{"hidden_size": 320, "head_dim": 64, "positions": "rope", "qk_norm": false, "init_std_qkv": 0.025, "init_std_o": 0.0, "lr_mult_o": 4.0, "lr_mult_down": 3.0, "lr_head": 0.007, "z_loss": 0.0001, "max_steps": 10438, "dataset": "wikipedia_en"}
MLP neurons of a small language model. Each row is named by its layer, matrix (up: input weights) and neuron, and shows model dimensions 128-255. Each number is 200 + 30 x the weight over its row's rms, rounded and kept within 0 to 999.
After each neuron's rows, "fires in" lists the words (lower case) most often at its 100 highest values on Wikipedia text that the model never trained on.

L2.up302,190,232,235,232,219,235,217,197,226,222,177,258,222,179,197,273,214,263,193,170,195,214,232,154,208,232,204,221,234,192,237,203,195,238,211,196,193,168,139,135,173,220,154,188,152,156,212,242,206,196,228,191,237,201,183,212,149,191,175,186,187,201,257,180,179,179,237,177,221,219,212,217,163,214,195,213,208,219,160,138,200,140,218,195,166,196,217,224,165,185,192,167,194,212,219,214,194,173,179,217,178,169,132,170,211,233,220,181,201,143,180,213,249,239,225,184,189,230,236,193,226,150,216,210,205,160,227,172
fires in: "not", "to", "t"

L2.up1518,151,200,156,205,193,235,223,237,207,206,175,186,207,212,207,235,211,198,212,237,235,255,171,195,151,194,209,206,204,145,166,203,159,180,163,207,219,226,173,180,179,223,200,204,188,234,248,189,202,132,174,190,160,129,204,197,156,251,218,159,174,197,203,177,291,185,206,162,201,246,249,131,171,255,200,262,220,252,195,178,171,218,160,237,230,229,175,223,184,210,201,208,215,248,192,228,205,187,180,194,200,200,163,201,218,202,147,157,169,201,156,181,177,165,219,238,220,195,150,167,223,182,182,211,204,190,165,199
fires in: "that", "of", "which", "also"

L6.up1240,167,187,218,232,225,174,196,198,162,218,229,213,217,204,219,189,227,237,186,227,196,151,208,198,199,229,169,216,177,239,233,197,166,222,145,225,236,169,195,214,184,216,215,241,243,186,153,178,137,150,214,192,290,236,210,183,171,191,232,166,236,205,153,149,223,139,205,207,206,226,232,178,202,208,141,225,151,227,236,194,166,186,187,232,263,204,131,220,241,185,233,183,198,193,200,227,255,144,222,207,153,197,190,207,200,185,213,227,191,174,186,216,198,178,266,205,174,174,242,213,201,193,200,185,225,173,219,212
fires in: "and", "in", "or", "at"

L6.up1872,224,166,255,173,199,192,105,224,247,193,183,195,150,162,232,221,254,246,189,191,197,220,230,170,169,272,241,171,214,179,234,156,157,219,211,214,185,195,172,236,191,212,182,129,168,165,206,238,150,181,182,165,209,223,236,221,197,126,184,178,225,226,225,181,206,200,226,216,240,167,221,184,194,228,223,195,190,188,184,136,210,227,198,193,261,167,175,212,217,181,180,209,156,205,260,169,171,183,211,209,239,156,209,181,159,217,207,255,161,146,229,181,213,193,204,200,226,200,234,234,207,161,201,175,214,223,197,177
fires in: "not", "without", "to", "refused"

L6.up463,235,217,178,185,218,241,199,207,234,162,191,186,238,182,190,235,243,207,212,168,166,162,186,250,201,182,149,215,198,161,224,232,170,203,224,171,189,136,155,193,188,160,163,215,155,204,164,198,168,170,236,238,228,197,237,210,240,218,213,188,195,202,148,274,164,175,212,180,200,206,172,156,190,217,224,189,207,94,205,220,253,213,188,237,211,204,187,202,190,178,189,232,187,195,137,209,225,140,210,213,197,208,205,268,168,181,206,188,211,243,244,187,185,186,265,212,172,205,193,256,218,199,235,262,182,186,239,220
fires in: "to", "by", "and", "under", "on", "for"

L4.up372,270,171,230,137,227,257,232,189,239,193,207,240,220,209,213,203,201,210,187,165,205,239,217,246,162,260,204,140,222,167,218,246,249,202,177,200,247,239,199,254,188,226,193,185,167,220,216,170,189,220,200,197,217,186,169,159,182,181,206,219,148,225,186,231,213,183,174,247,198,186,236,213,209,194,214,257,168,197,200,163,200,219,214,172,199,267,180,209,232,215,190,191,225,172,177,203,181,178,159,250,208,196,209,184,162,198,178,173,159,134,214,260,195,284,229,207,250,159,173,166,225,220,232,230,183,151,213,185
fires in: "from", "s"

L2.up1761,174,121,194,205,185,229,211,197,202,245,239,233,178,225,218,181,148,169,214,277,170,192,236,186,227,227,196,170,169,165,223,162,210,208,209,249,210,171,196,188,198,283,209,152,275,202,187,229,245,173,237,207,233,151,172,189,184,179,152,148,204,155,237,175,244,160,234,213,220,222,182,239,215,201,173,153,166,176,218,214,234,192,229,159,213,224,106,242,201,189,218,211,262,216,202,214,179,229,228,202,181,191,234,214,203,183,151,185,190,181,192,123,166,198,209,188,183,187,217,190,259,154,217,230,206,172,216,198
fires in: "and", "sometimes", "though", "now", "or"

L2.up1588,195,222,195,213,237,180,213,249,217,186,216,235,235,232,169,204,257,191,205,233,151,179,207,258,177,205,217,192,233,154,224,234,212,155,128,215,207,224,190,222,203,216,227,157,179,205,217,242,196,190,155,163,193,188,178,197,175,197,218,197,190,159,149,124,191,237,210,196,202,203,196,195,252,222,196,192,157,227,204,197,190,232,249,145,229,231,169,145,204,234,201,157,215,233,189,231,215,184,179,228,232,205,217,187,220,212,186,193,196,215,237,248,215,219,176,217,187,197,168,203,155,166,177,219,275,208,198,255
fires in: "by", "according", "known", "term", "major"

L4.up1348,177,195,206,193,235,206,249,216,228,178,217,262,224,164,239,250,181,242,230,178,208,189,207,211,183,270,218,177,232,204,229,169,161,196,205,139,215,247,135,242,226,198,199,221,166,159,214,196,216,203,197,250,223,186,213,184,200,205,218,174,199,233,151,206,214,214,207,202,183,171,179,244,165,230,195,172,217,209,179,211,190,172,250,198,187,225,168,195,181,228,187,222,216,208,250,164,245,211,191,197,203,196,209,201,223,197,154,186,229,241,214,149,182,196,218,146,202,185,175,257,152,261,199,142,210,190,192,221
fires in: "website", "name", "called", "named", "international", "term"

L2.up1860,183,156,194,211,173,163,187,193,242,179,246,187,260,238,188,205,162,159,217,245,144,205,163,250,203,198,179,196,168,203,244,131,211,188,185,249,277,168,177,187,234,201,180,184,187,172,227,205,189,216,242,266,186,185,195,213,219,228,211,205,247,189,221,180,181,189,227,198,265,219,235,189,192,199,164,197,200,246,250,234,175,153,160,280,187,210,142,190,127,179,165,236,210,213,228,197,207,213,191,231,254,248,173,183,176,154,168,195,181,171,204,168,172,196,177,235,214,175,280,212,220,170,249,149,187,180,238,204
fires in: "and", "or"

L4.up1546,175,187,176,171,246,254,210,170,268,180,196,286,192,172,155,200,187,202,213,233,158,198,191,213,262,216,239,219,145,171,179,184,177,215,176,200,214,212,233,182,183,171,217,187,209,234,243,182,182,202,209,269,277,217,212,121,226,219,185,183,201,196,173,211,190,220,248,188,196,188,184,205,230,164,200,230,207,197,188,197,185,171,198,137,166,195,202,245,161,232,165,167,190,188,234,203,207,232,205,221,184,152,170,233,180,232,163,233,215,185,195,247,171,184,194,216,204,158,218,183,187,227,192,188,161,216,182,215
fires in: "and", "two", "forces", "family", "three", "other"

L2.up1053,164,164,153,222,210,225,254,182,218,223,222,204,236,215,198,204,199,201,197,185,131,173,240,248,260,195,202,211,184,198,207,222,197,252,148,230,249,167,151,221,227,179,262,158,203,181,210,256,202,207,239,235,186,180,175,125,229,212,218,190,196,193,184,204,204,177,215,195,166,235,178,176,228,224,233,200,198,190,255,223,253,199,182,202,263,241,160,203,202,202,203,242,174,176,217,182,193,235,170,232,168,219,158,266,190,219,175,209,212,156,226,217,199,245,227,204,197,193,175,217,189,184,190,175,206,212,197,166
fires in: "and", "or"

L6.up1265,231,213,192,238,228,210,191,248,148,154,229,215,199,190,208,229,234,167,198,184,192,172,189,157,174,186,173,245,179,200,193,212,145,211,185,148,261,219,177,243,197,176,209,209,186,192,230,156,206,200,161,218,194,244,202,232,169,241,127,176,205,194,224,264,190,175,203,208,222,160,216,200,167,158,190,258,151,210,137,193,167,212,171,269,156,170,189,193,232,167,241,249,200,179,186,190,201,217,223,197,224,224,213,169,225,189,252,221,245,211,182,221,201,141,203,197,158,227,201,242,253,226,176,170,202,200,224,187
fires in: "of", "in", "and", "on", "la"

L2.up794,187,264,189,151,221,213,176,222,243,168,200,209,212,236,198,172,213,238,211,216,217,227,185,228,212,200,156,237,192,222,211,233,212,165,171,182,206,168,170,219,184,202,212,194,179,221,257,209,235,238,191,237,189,233,234,215,167,225,156,239,203,265,205,236,192,202,160,215,198,234,220,211,185,204,233,200,175,197,200,253,220,206,141,177,166,269,193,197,244,194,246,195,224,210,166,298,207,170,273,213,177,222,194,174,223,205,231,184,252,165,168,248,166,228,221,155,208,228,203,196,213,222,200,216,228,216,265,226
fires in: "and", "to", "at", "from"

L2.up438,233,229,206,237,136,230,254,128,194,191,201,161,190,185,166,181,270,201,225,212,171,206,247,237,177,224,136,185,228,212,221,218,215,216,233,138,215,240,187,255,154,187,224,228,190,170,238,209,203,211,177,216,194,211,195,179,181,218,223,222,197,164,195,198,156,186,185,193,185,162,182,208,215,176,212,162,195,156,158,235,165,192,239,209,143,199,209,169,230,151,239,219,204,207,181,251,215,172,246,228,190,160,227,130,210,274,234,241,177,251,132,188,210,289,201,203,222,140,174,224,170,191,231,232,239,192,224,197
fires in: "as", "of", "founding", "become", "east", "what"

L2.up1798,228,143,190,226,212,212,172,200,221,160,231,232,196,201,236,167,222,210,219,183,237,217,191,143,213,195,217,248,163,145,223,177,238,176,190,140,207,246,177,187,166,244,222,182,181,166,217,247,208,278,192,248,183,159,229,236,160,197,183,174,263,163,205,180,155,217,230,203,192,151,245,215,232,166,188,197,166,204,165,198,170,180,222,190,178,176,170,204,213,236,228,190,146,194,168,265,237,201,201,202,226,230,242,181,202,208,218,187,204,236,201,226,202,192,152,177,170,187,178,231,222,240,197,189,189,152,218,181
fires in: "of", "place", "from", "over", "on"

L2.up986,191,164,184,228,256,217,199,230,234,210,223,225,170,196,238,188,175,184,179,157,203,211,224,151,200,218,260,185,183,218,202,188,206,207,192,183,284,177,193,256,190,204,163,194,218,177,178,183,217,213,176,204,211,183,183,229,212,170,197,183,234,164,210,191,202,278,235,255,221,168,231,216,190,133,220,224,239,210,209,207,195,210,126,218,211,213,220,264,192,183,197,182,239,189,182,179,222,162,187,185,250,151,237,187,197,248,220,175,155,150,180,196,215,224,172,173,212,177,226,196,175,238,186,182,196,234,220,114
fires in: "s", "well"

L2.up502,174,167,203,207,215,220,169,231,232,269,153,213,156,218,187,210,232,167,250,205,231,238,201,181,173,250,212,205,175,167,202,246,231,204,204,156,225,255,158,199,186,180,210,173,197,202,254,181,218,225,186,206,182,222,222,190,206,195,195,195,171,210,183,238,169,184,144,249,251,219,170,251,197,227,243,224,191,149,239,216,149,168,237,179,246,213,144,207,241,186,171,201,169,186,169,162,228,202,242,184,180,152,208,112,260,197,164,215,187,151,261,228,236,260,257,169,229,230,168,219,197,204,167,193,189,178,146,218
fires in: "s", "ve", "m", "re"

L2.up636,198,215,191,196,157,169,188,236,167,221,228,210,238,159,205,228,193,213,188,232,135,232,178,182,209,180,184,223,216,173,181,177,160,171,203,204,226,172,191,181,232,195,214,198,199,234,246,167,210,208,188,188,195,224,191,211,207,201,226,168,258,155,193,150,208,201,192,199,176,197,218,192,186,159,143,236,197,198,180,224,157,244,149,175,160,219,217,188,188,213,200,196,233,241,213,195,200,213,230,173,195,163,169,206,216,173,189,207,176,200,230,152,232,183,137,195,213,215,209,194,228,170,175,232,196,217,212,190
fires in: "of", "at", "on", "also", "for"

L4.up914,231,179,171,216,232,214,202,181,199,166,201,198,163,156,145,227,238,164,190,200,252,201,139,272,179,222,239,205,207,183,188,231,210,189,154,204,227,248,232,212,196,183,189,197,230,191,229,264,150,218,192,230,207,151,215,192,271,203,213,208,166,215,186,189,214,223,211,225,209,191,253,182,217,208,169,197,183,190,210,157,221,156,279,157,219,223,185,244,202,196,216,120,205,186,220,169,182,129,175,227,219,182,173,202,212,202,209,192,175,170,202,233,251,189,289,221,180,180,212,244,181,215,187,205,212,210,190,183
fires in: "s", "his", "a", "first", "her"

L2.up1320,216,193,209,162,222,189,165,230,206,228,247,187,187,228,193,156,202,180,200,208,182,216,182,165,147,168,219,241,239,183,227,121,149,147,224,235,151,211,161,247,148,150,184,191,169,165,203,150,240,195,203,212,137,230,209,174,146,204,219,176,163,201,188,190,184,163,179,173,199,236,205,214,154,166,179,193,214,177,192,205,180,168,182,258,187,169,201,220,189,90,233,223,243,244,185,166,160,175,245,186,181,230,234,197,199,201,217,203,189,198,175,213,158,212,232,205,202,171,174,237,185,196,209,176,228,260,177,221
fires in: "time", "made", "on", "of", "for", "forced"

L6.up1120,213,218,244,221,197,245,211,194,183,161,196,222,170,201,234,195,192,162,216,209,201,186,158,201,185,238,243,191,243,231,216,195,143,232,271,193,226,189,211,234,208,208,213,211,187,270,127,226,231,228,188,212,197,217,236,162,177,203,172,190,208,130,171,257,225,192,204,202,229,209,211,216,165,185,192,225,214,182,225,206,225,216,190,157,181,206,222,163,133,146,251,210,260,223,190,185,215,195,220,200,189,187,191,216,210,150,135,179,178,221,207,202,214,115,177,168,176,226,191,195,180,242,187,164,209,201,194,187
fires in: "called", "name", "named", "titled", "as", "the"